config = dict(
    n_layer=21,
    activation='swiglu',
    norm='rmsnorm',
    bias='none',
    init_std_qkv=0.0252,
    init_std_o=0.0,
    optimizer='muon_variant',
    lr=0.00628,
    beta1=0.9,
    decay_shape='linear',
    seq_len=256,
    steps=16193,
    dataset='wikipedia_en',
)
MLP neurons of a small language model. Each row is named by its layer, matrix (gate and up: input weights) and neuron, and shows model dimensions 0-223. Each number is 500 + 40 x the weight over its row's rms, rounded and kept within 0 to 999. Numbers have three digits each. A neuron's up and down rows have the sign that makes its largest values positive.
After each neuron's rows, "fires after" lists the tokens most often just before its 100 highest values on Wikipedia text that the model never trained on. A number after a token or word is its count.

L3.gate68:531464472454471453571525469525485508483559535512525476490434495503517496523486484552470524596485498574555582507472498519542431479543516474536526527582455525511587472505472512584484506481528545461527492544418494423571502443495527538510495491529534477477473472442474502508592493507470462494562502492550568515503448502483573526574486516547478504499497497464536509525554535471429428508499492452585481510553499427533479499496527508513448494495490509481540525513418482492464492552466486598481517444560480504512528492497489472558450527535540514475470452597526439582485485522520429502467581582420495492519476481483455444470425493580489472469559474512476508568518538535441505562552
L3.up68:482517500540485458446536390499472561487559494423508467513527517453485481436432472539495486535427517550457529590472595503519543459444534525553518507516554491482478467566534435540544475525513545497559508477491500540525481487559466521481460503544534583635569450428498476521517494430489503481544534451431476496558541475492523499486535531495441530444492542541478456548486480516493526554468506494459508505497616494473488472489536456517547454500483480477468504499482547515525502458509580581505557491452468439464522484449489494535467524473474468566508466452420498527474540449550534579467469511516449526514589529460500496463469544505524541489498486455471533575484434453493471556550
fires after: " (" 19, "." 16, "-" 12, "===" 9, "==" 7, " \"" 5

L10.gate1:476504474560550469447566502505541577487572558481405498462458514498503454499545479467498566482491475546443507496440535492536501565526502532475494484536529525489364443533510433554464513455482489508530503483529493473467466545477509542538554495543481490524398486499515451504516518447489465477461456548489529550464579486483579542503559463543446514483443568483481549494448494448475469577496434490551545459491504472507488523420442506503465565561613431550465456585470503505446508514492494526503401453585505503538516491495525493510447445486499500509552450534447560455509521536468537477495527526495508476509532511469489475487463473537520459509532521455477576570475537455450521555547
L10.up1:447506569533458481505508533465485461457528516546499440469442554501564463476506489557473524511440459445430498529538502511471468431450458482474491488489515513389569507437431452538528554489517547516498514463554509473494515461522504467418542440488494533567542539438501527485506505522609497454516469501434498454506421478528511526537499440456520539407495527445461476484493533500542512589503495575514535554449516475495452502523458532482467503454480461527479480480457505466504481532492554445528541544400501440476449551452585506527595510482571497546529471499506499454546493508537524526423543471464514496459503441577465475489533537459461466527508532455507416548422513563518510456513
fires after: " M" 35, "r" 13, "u" 9, "g" 7, "ar" 6

L2.gate20:488501536581531530461504539501534487587557516485543428572565450482510475446515513425545489501481487570534522520519465513472461525449448477468459466465478480457528478469473555501496542520495488499544483460586405524512397456512523500438485503483530501496480436456529581499529460484503512446474488441529580557511519514549474564440493505479532479528435565458480515447511496475558454476469494511500559458484540425507494506534529512563527547541533459556508526480443591516483485529597475500452425520568526456510452553556464476500476488414477481513523469501425478510531508492476543554455495470489505499447427517492456495531507550537476572501512605453486535432471482503598496499466
L2.up20:481520475523506545473468487481507466519454522476551533463546565594541453523463482489466521529467491533450556480543500572560566507458508549535520506538496477450543511471507522472478487471467423466469440593509523533539526447543496511502445519505513503462464501535488468523521537498490506499536528555535417460413507524468530557491474505434591488582487563524454478552524573468504589516470584465543463513485538542520557544566434454505555494450512580517455458557458527511585564452540507510539406425519479518539468511582501427587507453511435484547484550492528500472491488465444506478568525477568503515523522503495506490474502466479483440516491523529523497473493548510472477554594
fires after: " re" 46, " f" 17, " a" 7, " F" 6, "A" 5

L13.gate269:572564476488462427505483485545558541533496423469528475520431499537521537549474479494504487524442508505529521406534576409433507448473513455459519507481473495477539568537523474503484480497506567495526527491446494515539500485475480461536443456489519513551473469496480547497529427493472540499507535485581498487482513414446523499496487537483489467535562460549451492550472466543487485535544471536478493527521591575512440485554496528579445539539517513420441553566475493535517476541522514473427543534484484491517518561511496534491518573500530471505564517468503539473449509527462469469543490595484577542443479445563537517493451553408565565451478480524514473511457597411520542473546
L13.up269:522505484489514478536393485493602491503481463532534422454490530527495497446455472581555484525523412491488446453504627451462448457606443487510545447498527531454484476519473478492455515504480462430526475497505450525538613461548496474499465498480531474578544508495440533548516421508504507488463470527469442557428471499558501478522475492472488556577523464488492521444502424541498428514520525431512472506546529551540538516465471487479457514467571506455500504579517445493479536579492452455537495460485516509478499519525478539545514534492535514451534574541484473506520544470505469478485453550521509506490461528548523550448481548456486562549518495428498494490422444479480570423504
fires after: "o" 21, " p" 13, "e" 9, " H" 9, " W" 8

L16.gate422:458467447485565495493441437499502488480538463522438499543475451540499424513579506503533543454549523464563435462404593509486460548469470454580446516493478431470507535467470432508450511485543500494584562495532476508465527481557578564558494493567516549472552544505530440542403491486511532533499510488517522533434446517476555529549499427554504470472526489556477609503515499493483487543510474477448578427536474488504445518481493556547598511446501558518461579525475458522529499507484472559471523463514441443521533450514487502483482463510465521510554500542435510536487472557477499457414473540509517477508483474501506505549513470520488518456401502494483491535508482570501456457512
L16.up422:488563482492530464478533453553509534492503515493461455454472511520488436435482566490499511541553407564516515511489506498462555470476480466514500541511450554472567501527483522382564528482415463462525567432503524544553440497543511473529484480569504476514476493453545619538543524506508488457494547522521504484546505491515467504496491511546475491487514479428490542487547551488462564526562523497485538502507487465432456571490545520422541495512496482496516573497502548507540516465570550478469521440504550526487487526508574503501486541538462495424527503436479503499529446460519472430484410503421500476503482473480533464342527475392574493500463493506558514532482504422425495483505
fires after: " " 27, "o" 12, "an" 11, "i" 10, "19" 10, "n" 8

L17.gate103:460478460467449455507541459461499413482508532373501406546392456471525539549478621511470526489447475504508452461458470549530508512527520498485501539554519512430530511419492540461506506480490494478476530480548488476503466496421540468454466463514519441516453481472441476526525564500529515416518476459473562490508605509461443553537530449583510448467427490515478521399510566521464550483452557514535485539477518520470465570490537510511465472503427516460530481471554559511547560521529469497484463503463478509467512513480508539416491510489499470447572513587495512543494525446461526528493481568485470482548508459495504510529489484461537563572509545518522469528459504500529566559481
L17.up103:493486542539477505471518475569536529426467527513405477520485530490496512545534431506529494518562497574535520475450500471522470513516545471450403516522557478526548590461482515434573558462473460443535492454466461512552486506533468501532478541471480523482489573490503554590504470479463483484481456450434531539488509484492478514446539463527459510505489444533476548535471490508468484531519529466477532457487509473495490461500567498449484514484506610524440534499559479500579477488489541447459429441508483476555487522462498509433523465514437510461491459580523484483509531555448435464548481502571502367444455423498456432447538548583543515488438494463456486443503533446568466526477
fires after: " " 70, " (" 11

L12.gate70:480557496532497505474506509499455471476520460516384439508547480502527476549599556474540573550507562494532488492493442567502531583504488526563537577548535467536470445400513502479519527510495525473552475566500460538480500500537551521495562522514477476615497552533508542498537491514520479458516445507519477505507465518541520498524547498482496593496445536547468435497536488501473516559490499542522541488496534436472494415517463497562484503468573554535488497522538559510423509548475489493551454525530531449470502548492505489499456534524553485442539540526507536499448505501503534568471546490561485426494511479497486570440430551492553483518513564494479455620441497576457444472411
L12.up70:478511455562456489488465539516454474489568532442438428503501417520499573602498530531521520512544464528467482420474491470500435479480408482533537470457532544512519508477482518486524559562490530487598451504527495469581557452504531468525471493492489557537523525472419583574510498480528460500497465516444497428545460550508541457481494511530507517486532454461515407495586526400571503496550539515492495520523482544453452435476536559521480452433441539478523474526481517523518434506540503495513490537483461499465516398477480542504555579558476522459541514514544463523505475517573518523484517439500435461517469462537471521520538504489500456478461528458531521538507531580604499497463
fires after: "l" 24, "e" 20, "o" 20, "r" 15, " M" 10, " m" 5

L11.gate112:513460502532467449481422517564489438532550455496463564584486464586558459414569562542514547467521505465508463531528470450498495524579578497490563500462498426460486496548546532515550509518434454470510509587409438460510589443537470506512496479547535533498535506484540518487514568504446555540524502532519483489538532492491518496458468455510499488499532481476499418434494462477489487437507483482514517434603436536547456465540491430474476526517472450436518577504479481520423506519507491537490544495579508548542536533485421483497523545495526559482483412532480532468461502508452480448522478458571547421538481480465517557524535498531494502513484471511524517528512529462539443547439
L11.up112:520570507553469571510462468472430550524543501433495522517553511520544360491568546536471482545439470560537477533466472504429437422506573523481504534546496553446525538543544508522512424525409476525534478519462496419501539569535504572463448498509512492503537501458488485428487467521547483624564526461467541525557483476416553456490571505511493451527467472518448439522495478503571545523470496466444504517498490527519527491504545458480558501494479495509452500521472511473490448523450525449465492506436553492507521513441520515519504540532520524495541519449460511542492558516579501510515454478521540399518514541566532548589504537461514482505521496484452552469504472490459568549520
fires after: " h" 22, "ri" 14, "ol" 10, "e" 7, "ver" 6, "i" 5

L14.gate150:556545470557450464533521518574427533472550464525581513432431529574450525533503548465538522486496515484524491452499487501527512484446445462484462491546499432534494492516517496524474470486515560463563522463484562562503533522478521495532545499491494424501511497484467523492580487541481518513501513537483561472497488488516573539428579457469526535530486443414478478457473542567471479470506484491504484486509509498499460429527424514493462550475496469512443535583521542503549459625540472504502493464520500458540525483423527555496386517513582464565528445572469450555479485433499443495431517440496474458509526524534477523575384566498514469487468537533496477504513585480480510537493
L14.up150:491504427542604501517480478514563506454567521453486533581506547505496537504497518573550555533502529545535438514530521524497559489608493528507438500527484467523494526485531503556494431470439487497532490511452527579441560537493490537515499488398471496506572510464470486484532547466414479493463479501473538560464544521490512518428499535529499533548557569510453539466481487469520486483490523545500561519496573424538548452470455457542542502491411379561462397495510495566581466537583471475461573498508570546554512498511442502558577482504493505484505569452524489550457560487508504472547521488504531549515500499520509538529481464470492490514532540452524439480485526501477500534507
fires after: "ch" 44, "u" 24, " H" 8, "o" 4

L6.gate267:467534427508493524516537453497487495471467587584521428568555455492482528499501543505445464478449487475509532409526527466511463505480465505473495515526515503507508497516514454543511532485502512533403472509525469530482471541498457405517509541547514553546538418535525465577500513528544613508516599483481578500492538468424492464531494518599483496516499487496476535530464485532462599541514521554437484515473434457535569539499478555440508514510517561425521448449546421509497439447501471541518476522499533529517519515531464563485489474500508402519543548518439541454491496526510545464552428561509505450487436437528531502466490496426486463576525501482472587537550513509475471493506
L6.up267:460507440517453484530524503490483529495527532492509481628516469453526468513443476476467490507467432437494547460557545548506403479438533564494422546504529554453489489470466544461518568541452530527506491532511480495459507513443449414544511553486514528466584441483486477507483477522519562472479568511499538523484570445516434486523521461539407443523507488487532545555469483495436509518490607496496529472488465489472531498523472501441479466518608541426469471453474476432542475554449528510514488458547518545525503526495443503511466476542502467492504579537507552435512532448513552421557452485537537510538413482573460506423489475469466475539490457456513555500440523479480474519563
fires after: " s" 24, "l" 17, "Q" 15, " c" 14, " C" 14

L3.gate137:517606545553459516558525492445516453463544446422537426562532467444542499481462493403459481445503488422465484515543512461543536514468469522520540507474499506537589546492533546517434470574492543475459516507475497539538460512527409419465535493415518497510494528494479541515434461522580529587551421557539514460512504490526480531499532550479567532463477465416525501447486504574512417585486480537557454421511524464518500468497478435541475496474533379437503446478521474456543497499481503476505537543553548489488492454481464536478444477528495554486464492486535449478495514479455521502493466476507486480554420537482502486471494507533492547514498452531486520573471540491474472526461
L3.up137:494555547539517567515501434466482490493519528459468465530490501424544487530459506469471544432500441455506478500549543573505508518490543514520493525451424573547518470484506509505460517591582576472472531513480466564483474546534429444461536406421476499519507495509493507562540477522565460563515542524531490439418425452530538521502485557468527517529534465403486484411554534560490414453514463545481462456516532523513535488500426542541482539554468441419546450465493451487552473504537480488515552574570560483493471516503520487429444509521537519475466499453528442497517493508440553496509489447485490539523516540473487454501505555509514571522514547546476481599473510478478466495459
fires after: " A" 70, " was" 9, "A" 5

L6.gate341:427475487489557483538502529495534510446466425571546475475500435514509497495492466567465539515541518436597528449428479485471471462539529468449505542471459512435523448508443388491494498522470512506473565449484520551575452534507482502499434516534517531518496510491482606587524518510550483539503521495516521581463465481459568502518498543489543476432490466432488530504481484467533553483464554411511529471463511547498473521438500515423535493537463558489519466572508512461543529490414508463486494486573542522558553509460480493441492470519509438491495549550493490487464519452488538516544534514481562467425503482439548502515539550506493406527434539476563545590466511575498529535460
L6.up341:549499576456442509413529529515475497482502511490513442456445538497556513501492511479513539608541514483563471488516481473438442514476445544568501472468593491462562493511473519545513592471460487526480506527529421473549515534519606509510360495549533501471472493438462544475516504444525472534404569474532471473515519462487438549552520450580534488544483481613482535463518465493493458445544540477491542496417590453472521486468516462459479465475526468502480453515480492527551531516553491484436494502548462540462487514468489544443513540528450470448555473511534540507504512468487531462567453540478469496488430481539430492482440523475463518484463475536518511533492513486456489478574
fires after: "|---|---" 30, " c" 17, " |\n" 16, " C" 12, "j" 7

L7.gate115:498523540488487540471478490552520498462534516510466495501524493432480525502509543490479455552399463490550412509510581523468516490419569448530465534468447560464538476512531514615555517420542519568509516478508458529520495526493496483500504469502468448613467468493471473491444445524556425503393509521499420456459500419493438541485497504519461457420558404530510518463459465496471474451535617493535557517455483542506519544461483474545546510528554471452495485534529572535510541501541460520565521536452519504477467479495547530464464508555501452485478557536534514472502550563460468560542490506523550479517544432480470504510523494504479435520462464524550535474503436501435464545504
L7.up115:471476531458523543486548472554540530489505551462526452498445483501467520448526459547452520540473446524526551608505541495472488452499584530555480520564513546396527544544532535462511551515485523473476478485437507485534630571533538506478608574450529449533476464554483529443561545447498496473494499544455525478496498521527484457532500517416534483576508565457452470471524457549499551432531514552490511474500531544481575566516489538502510477443447557505567489538510526483523466511421481436404472494545523491472495480500489495501522496531502526519472536453505503477472492441522469462482524458447442540507417413533512562475493507472506529512489520548499417501473514440576523469472
fires after: " S" 25, "s" 20, " s" 19, " c" 17, " C" 12

L2.gate438:501478457523485495419490466493480545491468489424464460485514467489502492567482469488520494483405524578449485426439459497571504508442561533478531440502516503478526463484454495482487515493532472496549575528477487499539467522482504506483477507474479542539433469521518569480513540485483424518532485556495480588565578506558470478512412547559511483462511504425541484535528608516476485537468478473450489490544490455564550537481596561576496578487505490534523523444453503557450473522474444550508446540411504504522576561440548492545523518454541458481541491464390480452510509501527466473542503438469514468578555476463498541478458538476436549451528514512545515512448532485504550464489
L2.up438:461474412499449498460517476463473517494444526419481465488515486545505514493468472504503493494454480568421507511478513500551503539423522518477531405494483597450478485525439508557414548554446427507556509482512527474559511403490526568507534506544502519474432518472591504481498551505486459499482480586478474490519519519463473515499401548507481487476493466544444496470549509449479503549474407445502449459562538490490506546453512538561440621484538415444557452455516481545465441465500474489496461504490488521498459485519567516525538489499538524494477521454407532510490505552464481514466466524404545558553514516471471532486509568519456490408514529553465495501456466514482503468501
fires after: " P" 19, " (" 16, " p" 14, "I" 8, "el" 8

L6.gate387:543532474441434504444551522484505482545603516492466480449449417505484584504431540496435540407519504532511560513475482498470522504451517546567533420583542584502457469482463509424537548473492486483538473503526446501495535508489456397499509418487583476502509458509497553515549494424511534562461482526512531536510494473489492533480539485468487520485546519554504506464467557530497493509498510539499478542494508455509540470500525443474584407474442461403490478456511555554445541472532526485486480462458450497507557488427544501505508513510574485458417478514531565530585491529491495557424524504527457461537501473535465539461539514537553546532519449526508456468553472493551509568506
L6.up387:603578486467460504562510468502563499493502500565580533474460588534518541463491520479534487485539501545487444546442502442526431474585575488542453547519512498517468475535463487447541575460529457478511427475511436503535466578542476508459495491528593509503486520556504482479483430403438549507482515546523588539470535540529539440490475448440472479425419485576465511476464483527522473490536553449492428470454474450511515545480551471434546507488565526497536470507512491505500495528457486462457505508554549486459488505502501471495550510458513484500437449487535486462497497470508502508487591478506536528465531520560564496519456549477552604574499509567506455532498499514494453535557
fires after: "l" 27, " C" 16, "o" 15, "nt" 11, " " 8, "." 4

L8.gate73:451483484460576478556500475497482511545500466506494462460406506524516497529437533515498541513513521474513491483527408463550423526491549540465512530478555433474508480484502506539442561461495516493469428416457515462494510451440487555507463539599477510562514490554406460435592505540523485542549495550473507540502507477519560468496565510510519439576496516535506547557550526496517522543483485404522544482443570497433526458521499495508466512479527489486469568455460489503489536528510526514537476436456460435537509409507529495490484565405564518503521503523493540535554493461452495465436516507568569579480443496480483511509495517526446401494510439465441496567423506474515476497470
L8.up73:552507537538506485526482502481441542531423550491520487482456527496521429450520508532504526520507509495536480494427500438553494456500525552532504547590595426500451488481431487535535531451596507471502408451432554463529514442511491546456493494503479620501517403556482475478489443583440428504527502534481516486519506541516498569561470526437485474549557448543487464511470487495466533498564544531486508393501594419435553527546527497488509465492531477536497584522517451479518536559463569474536472504464475441485457464542493545495467518521551471566458493555511495533535514466501499506472562484506487551495461528515557495506544596476479485504520464499536524505476525546463446482491
fires after: "un" 15, "-" 13, "er" 7, "." 6, "ot" 5, "c" 5

L6.gate246:532520523505545474560472479499521517464544500540484463431422506478486532476438610454501526558419507487505440466517504422510544521570500486531497478499458475481486545585506475487476430411622534478472501453472521497436561555477499460457506479499620531455551499454455536512467534523467504479418522533503525413527512522517506507506488414493439485533494496513531564531486445475570546487475511581529563479487438521476492555542480521568466434523527438509561459507536510516423526495525558521535488493486482521488577549439485484497481491536461534462516524549500525532509554507481492512514531427506465481475493504449491429483541498555555433437570519551503504415449503500530490514494
L6.up246:511453500479566456469508512535438431549501556510512503553454478515421508503509529458555414465491413430494470508528546479513495509508446484533570452492533477487525451540550482451481472507508444506552458482574463478446570573494561532459511507519571491503568442534509487525432510546513511512526461471438500406550471490485463493490473488507517430474495500482524548551422478468565493443509499461522517482572517476446470514461461450473395537493510516541451528543537492456471502528534508489526490538474487487504476460559470443539436511515578515432482482498473499536487487449501536442514519457599456492388536467513489451532571531575478581495538466539500476489575433459509517473434
fires after: "-" 15, "w" 14, "ul" 11, "ew" 6, " C" 6, " w" 6

L4.gate156:474592486514547539510418512486544485490536538471492444514531527492512453563534499472533540424524455472553477548494548557464501496492518531499457525465420549528436522560493508528470494496483499483459500605516475540518494498549506510562413552522506464536510547528475564531478493515561534493504444593536582479440518441570525500443513532489503468545490464501484457567523502505528410508479474494508491443532514449524492520543412499561482450493517382541520512496535519508479473464524459518497553484483538452492509480597492481472557489508492502468534481497504487511561594519455574492473500431539554565470406499490559518442496573584536524511468515512517474490529465528448401518556
L4.up156:496498506536583450515476510442482453520524519471437533467536430559565521475409512478560444482506450493463470495444551518474557505513453446483586485523492456538488465501526548430603453585554512533471469592467520466469438554526505458495550516496474486449475510539489522498534576568524430437498549477544464507440513545594454539473474486466487500507572420510548410536503546426446520495456534477491438487513450515506515532551415495517473466487467530465532473467546492498492519537473532467528476524507572507472517535485477468523493436507545510549544489522486547476480533511530499529527533488472470607468489567519578466484510533489426512527493492469500484463420582468481473499505
fires after: " A" 51, " F" 17, "A" 7, " K" 6, "F" 4

L8.gate329:521505526560494570464541568510566498506539547539456568538477489460546563479497523489566473442509514514460522483481495528497455524478478471497499480468514560426530568540514505550504537533548442470498506502479506518511478506489541516537567451538456537495512515533568478482534453566526520533474550479590541543544538470470513483429481485491472554439473504472450529441493438482450480503539455533461508468533562513566521505446463549512590472488522518604414492454559512479480480551433535548461474456547565517469484482572469476572439513546499394493531466527547531566449475511463476545453412559526520514505433567562523520477528535485424511444515543477473546547470544481475537467464
L8.up329:428481437578484508501487567434412536579515488592533562525446532517545565511513542542535507482490578468491534559558542536477509561480459452443527564537502499508516564477423492535509506450532507542495479507423514513524542500495495483549534549514562584512505512526528500483515471525495522504531525484565510586558507497484575467527499460439536536459460480496518514528493591570468509510515478467542558478501523577487560522556513500496489503531468456485496464534498502466445536549463503471476449483498542447502558505539509509434474512465426509580507491452630449545507576506495473503457558509568496522496490510479547466474529414480430482424532538529490487563536566509507537475533
fires after: "it" 22, "t" 18, "o" 13, "ct" 11, "er" 7, "ing" 6

L8.gate230:482522579466534478517446537486484541483514476562549490461558445505472467473437468533506504520445450511499550405536550467480483507497447490535562494583572458447524413514526502546445464498473537534425488452419522534551485529468475536482461526496505549532424574582467526476627510521437474455445429509447512578509464510489502542501517576511495518521496556516494490468487520498505542537523479544496447483577555459451487585481475467512531510508482491514523444552478553494495528461501536507440553533517538482479537453476534462551536527520541564532445455459478490513537481558524443487539473562487457532479458532493593498504551523482543443456450582555480562518556525537512509469514
L8.up230:468527513507432522514457518490472503486472561492471533483530514531537500572519473484515563562553456511463532508428451603499505485506429500568504497501506494483474508392459450542498501479450547556566480481505518521569502466458557560432540483480454579485417477533521503523538510491434446423513513509451463499498462461493480526505560503507548477493509488548496465504534412531374529448426506459527461477593522491565501513566451551524500574476551510474530487461469554490455455510516491487492557561445522481517468463525450437485546475463539540535477450471474449460444465499509519460470492500535513518521573515509478526529581600489471466488468518573532469456569521539428499529488
fires after: "our" 21, "res" 12, " m" 10, " P" 8, "er" 8, " p" 7

L8.gate392:460537534475518562590453573505559493458535499516573484504532525508533506481568467566473487437447516428523489512562522513496521535454496472438532519562460501412501452533490522484561488504440489508531464537442522474486563526530516462506528512540477443496518622563551456432488519481439526516555456535522493523530506483475467482591513466458507546466524499537510550481464414553529587464456495418534546487504467514516436590487530517484473499455454595398472574486534521516518464486415560500446436445491485497501498488464464509550570496440540497503434520494496524501518470484429448465494510495497499496521550460491532474516504487412540512540531492512527515534532485540408509521480
L8.up392:588488582505454460497518495516508520414456520535436453451485454510477540496418484489466537454494581494530459471532567391468504499534454520503496583494536469430512367464487426488447551498445518482496440445489518462476485527497544437521499476459460531435525517468430488542487489464473524483498529497499425487462553532520492555529492468465468470542458525552507489516486491479460450532492521527531447519542422565504488492465559463470402477509505561525524579500511525473485473550506491458454524442546439485471528481472538520453568493508537455527518532502547499482479523532606464534491534523514610513415541488454533577530500472504473475520486484447512486572539470495466558517505
fires after: "s" 24, "it" 15, "y" 7, "u" 6, " S" 5, "ion" 5

L2.gate187:426482498455509498528507401531467488488487553407525442488508449514482522490471548477475545538532523570537505480494563431528473453519520477524521517477461539507505531486493525518479519504478485463495526491454453497470511511512497547506461563490520517564539530550451486533520486549454506492504457497567471550494511467480483453485514479546559464509518468551542593466515478590487535499493518493533497511471540528533555569466601534464464381527580534527578510456429453468508554417548523502485467466526489442522445526513557449506494461513518442511496516567418504484480514492540502483537517501589514499438527565458497555451563491550568472535527513438459393509596497514526530423582
L2.up187:470520569523574530502444589520486488497496479521496502461470518460443511500493464521591497495443499546474576537433471469560487481438457482554562547537505442537499490481464509496430417475508528506532478483439575467573541563500411429535447458451551412539448427548543506437467485550489518519507515475486485512520524532553482556498477483436556499446485523492495465520480409526534533590510542452409497494499432406523581541515490485455493469497535506469466540447523542510532582521544483488522509490477451496544508465503540485552535446554565547498575498487510520460553507529483504529448531516500520528480459435539499428449443514506480535463482475471531501488471449516507552539485
fires after: "." 28, ".\n\n" 11, "-" 11, "\n\n" 7, "==" 5, "==\n" 5

L10.gate115:494522535554486573553508458550565547478437521538492524530488449511489545525480462504498466441475497490505518496533519577620570561474477500494504470423528517518544455489510472575573543517526464413519442488567529549513488475504488510592465430521525444578528560531497468427459463500498492577489532556470511541603494495496491500480455586470436495478465500490565503481486534537496489543526533480559532547478546513484449502572510457438516455459498443491509470481528552438501522483541577451538526501559481503496454422510518437543588563511468485518505537507513540589452488500480484558503546485446465448471483494486547510487500533510525531498469596531442487528575500504494535541484
L10.up115:539510473447511399482551521472567470494515555504514600499420496464534472439514454500465603572491535570520507593463465495486496505495469540532449490483488460522490555458535554494465583522591552480551518507507458504524503556434499438522508442490415523459488488474461467470504507546483525540474491442541490499446448525445534432384501430461494554477539513453466467430504551479515490553493468483513524494463535559454588489465501554544533469489504486502466526525512442496519541498523503421570466528480531512529516508468504466507482473469477473455539554459636482563521452543500535537518533469519471502460537467589483534438517485547460525515481505514436475496471470521466487480478
fires after: " t" 18, "on" 12, "are" 9, "ir" 7, "ire" 6, " b" 6

L12.gate177:505492542521437538502549535499516540504453536504507546546465508516534495505554479512532480436412510548477493549466457411497454537502505467488536457461437473496560498523521467493522479505454509516515486508506496574523530564517443485464547519549484460509482532432516521499543440604410503613542447561560488496580488504536522446500553419537502426510426524531484429447550505451502458478547397417496452458470517471475478498478504476503486525525473493564521486470499490506474527512480560455569527404512532468539449491459519522461491538501516531546510466540546509555534495483469520487584571521532555478491442529458554468463558582465470486487466502559435469546548490448465534477439
L12.up177:471489483495543465457509524419469544518468458549411414395508462471584420476566469522491544526465435556442474554505472515550490542434501505545511489514470499490521529457504461512494503540482414514569493504440535498540555606478513435475446528534535549465505513529465526493505454509525483528558478459523475506494397555515510469543546514501456444509568473499513462515510473544479494537488452476467461581517482497515501452606605497513529538512481496497482538518534570407490464545518493485439482502489467500505434495516426559469545495505407513539531525518495430581446520524484524461441496502504516438446537510541450489499581458531511490483498524496463571470490509481529449514524
fires after: "l" 19, "o" 10, "er" 8, "ol" 7, "ri" 6, "n" 6

L10.gate348:551487545476417482531447497555525450452512540571442457471466528503502473436501536511534589458436508524464467514497455535476507522523565398510563471477467438480555485503451512560541523495484540485487508477558488471464456476548453533559505525498521545458466510416495451516501424518495475525500485525525480448531463507514457522562538462524457501500526573479440495480457532471538501485528505537510451441549484492422534543500517455546532468515447607497532450556566497461488503499461478523418499501517572463548475503433590495488447491467611468580541503513496442441461498515507496500432462480483529420571535521543512496533462557534480555483556582521480436534514464487552522514484
L10.up348:501531446488469491499550524524475480461520472374414556525499487533423476503542519544540517435523439523472533516481448512585449555432518499532528455492535436504538552475477484482603508512529543499428469563554463487540472519441444452494509501555507439547473508488464491547531490517530511566505532500506451555531543562519483524526526552474535442552466524517475578447527418492440438593456558564467564529534500483454484446506541503536511425553514440503565566501490459510448513505479551511510452476467517518491466458480457522463496502452510495511505488498436451497492477496490433408428455498450586524505515574428524526435505475522495486452467485446500528518501485504528486454532
fires after: " f" 20, "ent" 16, "m" 14, "e" 6

L8.gate117:563455503428490503571564516557517403553518464514556490510490508506498517453473477529493551507506551487541482488492502610483433496502456551563419517493523496503539430492503482482466471494493548488496528486525502557558472413536495521525469482510468513562532533500491470532497487492503537525471538511528457598428502444510494529440509399576512477446408503495562461515593563511528536489468569547532424492543482578488524554456531505564545476492481507520570519490495451462521469492504475528485489516500496568487429595460479533509543521413523466543532524547509466508558452561487511493475463511476537460437515524509505522463475485481436561452527569507559501413508547555518466466444
L8.up117:498503464476424506435461503523500496560420554467589479439532604486503526440480526458520475511574511460521547498538439521511488512491540503554452510462555618488475487520532522517449455466559436446496472442552534479509418474478489526499501468576460513579457483457514546516504571587527543541451524464530514470513470523568474507510450435523492455463471473389491481512522520552495463492533509492496407505526536460413464545445540468514519530498470504475504573434433483461521545516561477507458483531532488489432463499504489559536534528549516549518499492457463551489483532483525552511469411519493568510500518510462495499497491535497548580531525541533536465493464521531470602472516
fires after: "19" 69, " " 5, ")\n" 4, " f" 4, " F" 4

L3.gate107:475576463543511444543526473470540553509462489582502488526496536547455503501494496520545518450492556559479446429478535492478549515443547521471492520585495526487494506481490454497515496465497503504499464530409446503537496594533469555489486515534427456537446458531478473487469497428482475511451479449446570505540494530545518573508487488562444498432397543556441516486442462522463534476523525509589484427476515482500555536479450463512512452445435473526517639451562549434453486517444558529503484538493457467505457474478476542494536493563524518499493525480520514502482554465518469566569504489503495484480444525484468497542609473499448530511615463465538467519474505517449489461536
L3.up107:529528545421434513549524536550530447524573508495490482491474433465534504435527516549495527537460493492536549507565553462449478549484498441558461564544581493471439526496455576473515405509490470536526449524466527560527499504549529463529531537589516428459562443434461449519453528518510514566484466506452434461441544472498455523495520483440514466454504444519466443450491396516439571489450469523494530492454507464504496492479528493461449477512457488521535452539520522500497455549509536483415521469518555504517536448552498502518513465468560442529486578516591530444494507476543529533500463472521472515454467469564538507446454474487473477480505421525562513469567517542501495583459
fires after: " S" 16, "ar" 14, "v" 10, "s" 10, "al" 9, " d" 9

L4.gate259:444423482512525425527492446514492469432449494518498463576529523533526545444583461534510520530466481471539468514560478545404478464456516468516599505515523494480525454518502533464437500522463477494505447583442492469429454517538520519472485481540487457501540518556472540455477485562573484456510501517488412448466494451517515489488490443506579528441512503474453498456454434530518512453434483497472461507515462489562480514509511517387535504452556485534502474440517479449387491528558519570547499478459544474509475455484527546438501500467471452484470476485459496495527482412483464504506430565521521575480486436439478551541493530487481485495513485534549546576533449434459555449438
L4.up259:444471542412498480594478512487514499511479562555553546457521504579492481576505485462456446494516522423546494519493492492506531538480569531516510521448521418510447567523528522505444586497478477480477511489478492492483632451494534451489517428468496434523547498507554496411411452476505510498516468461500597530487466494523454496464554445530450538482507530546560493470536512542495519533479472473448539420459478554444503487435465528464486507502506531489493517489459481550497436446458513527538518563520435531465454474559522458521458497516472450486393499458527465567572424444510461526523546522519490493484510483532491471514442560527493542538445526516566513522461397525510535470496
fires after: " w" 17, " d" 15, " B" 12, " W" 8, "o" 8, " s" 7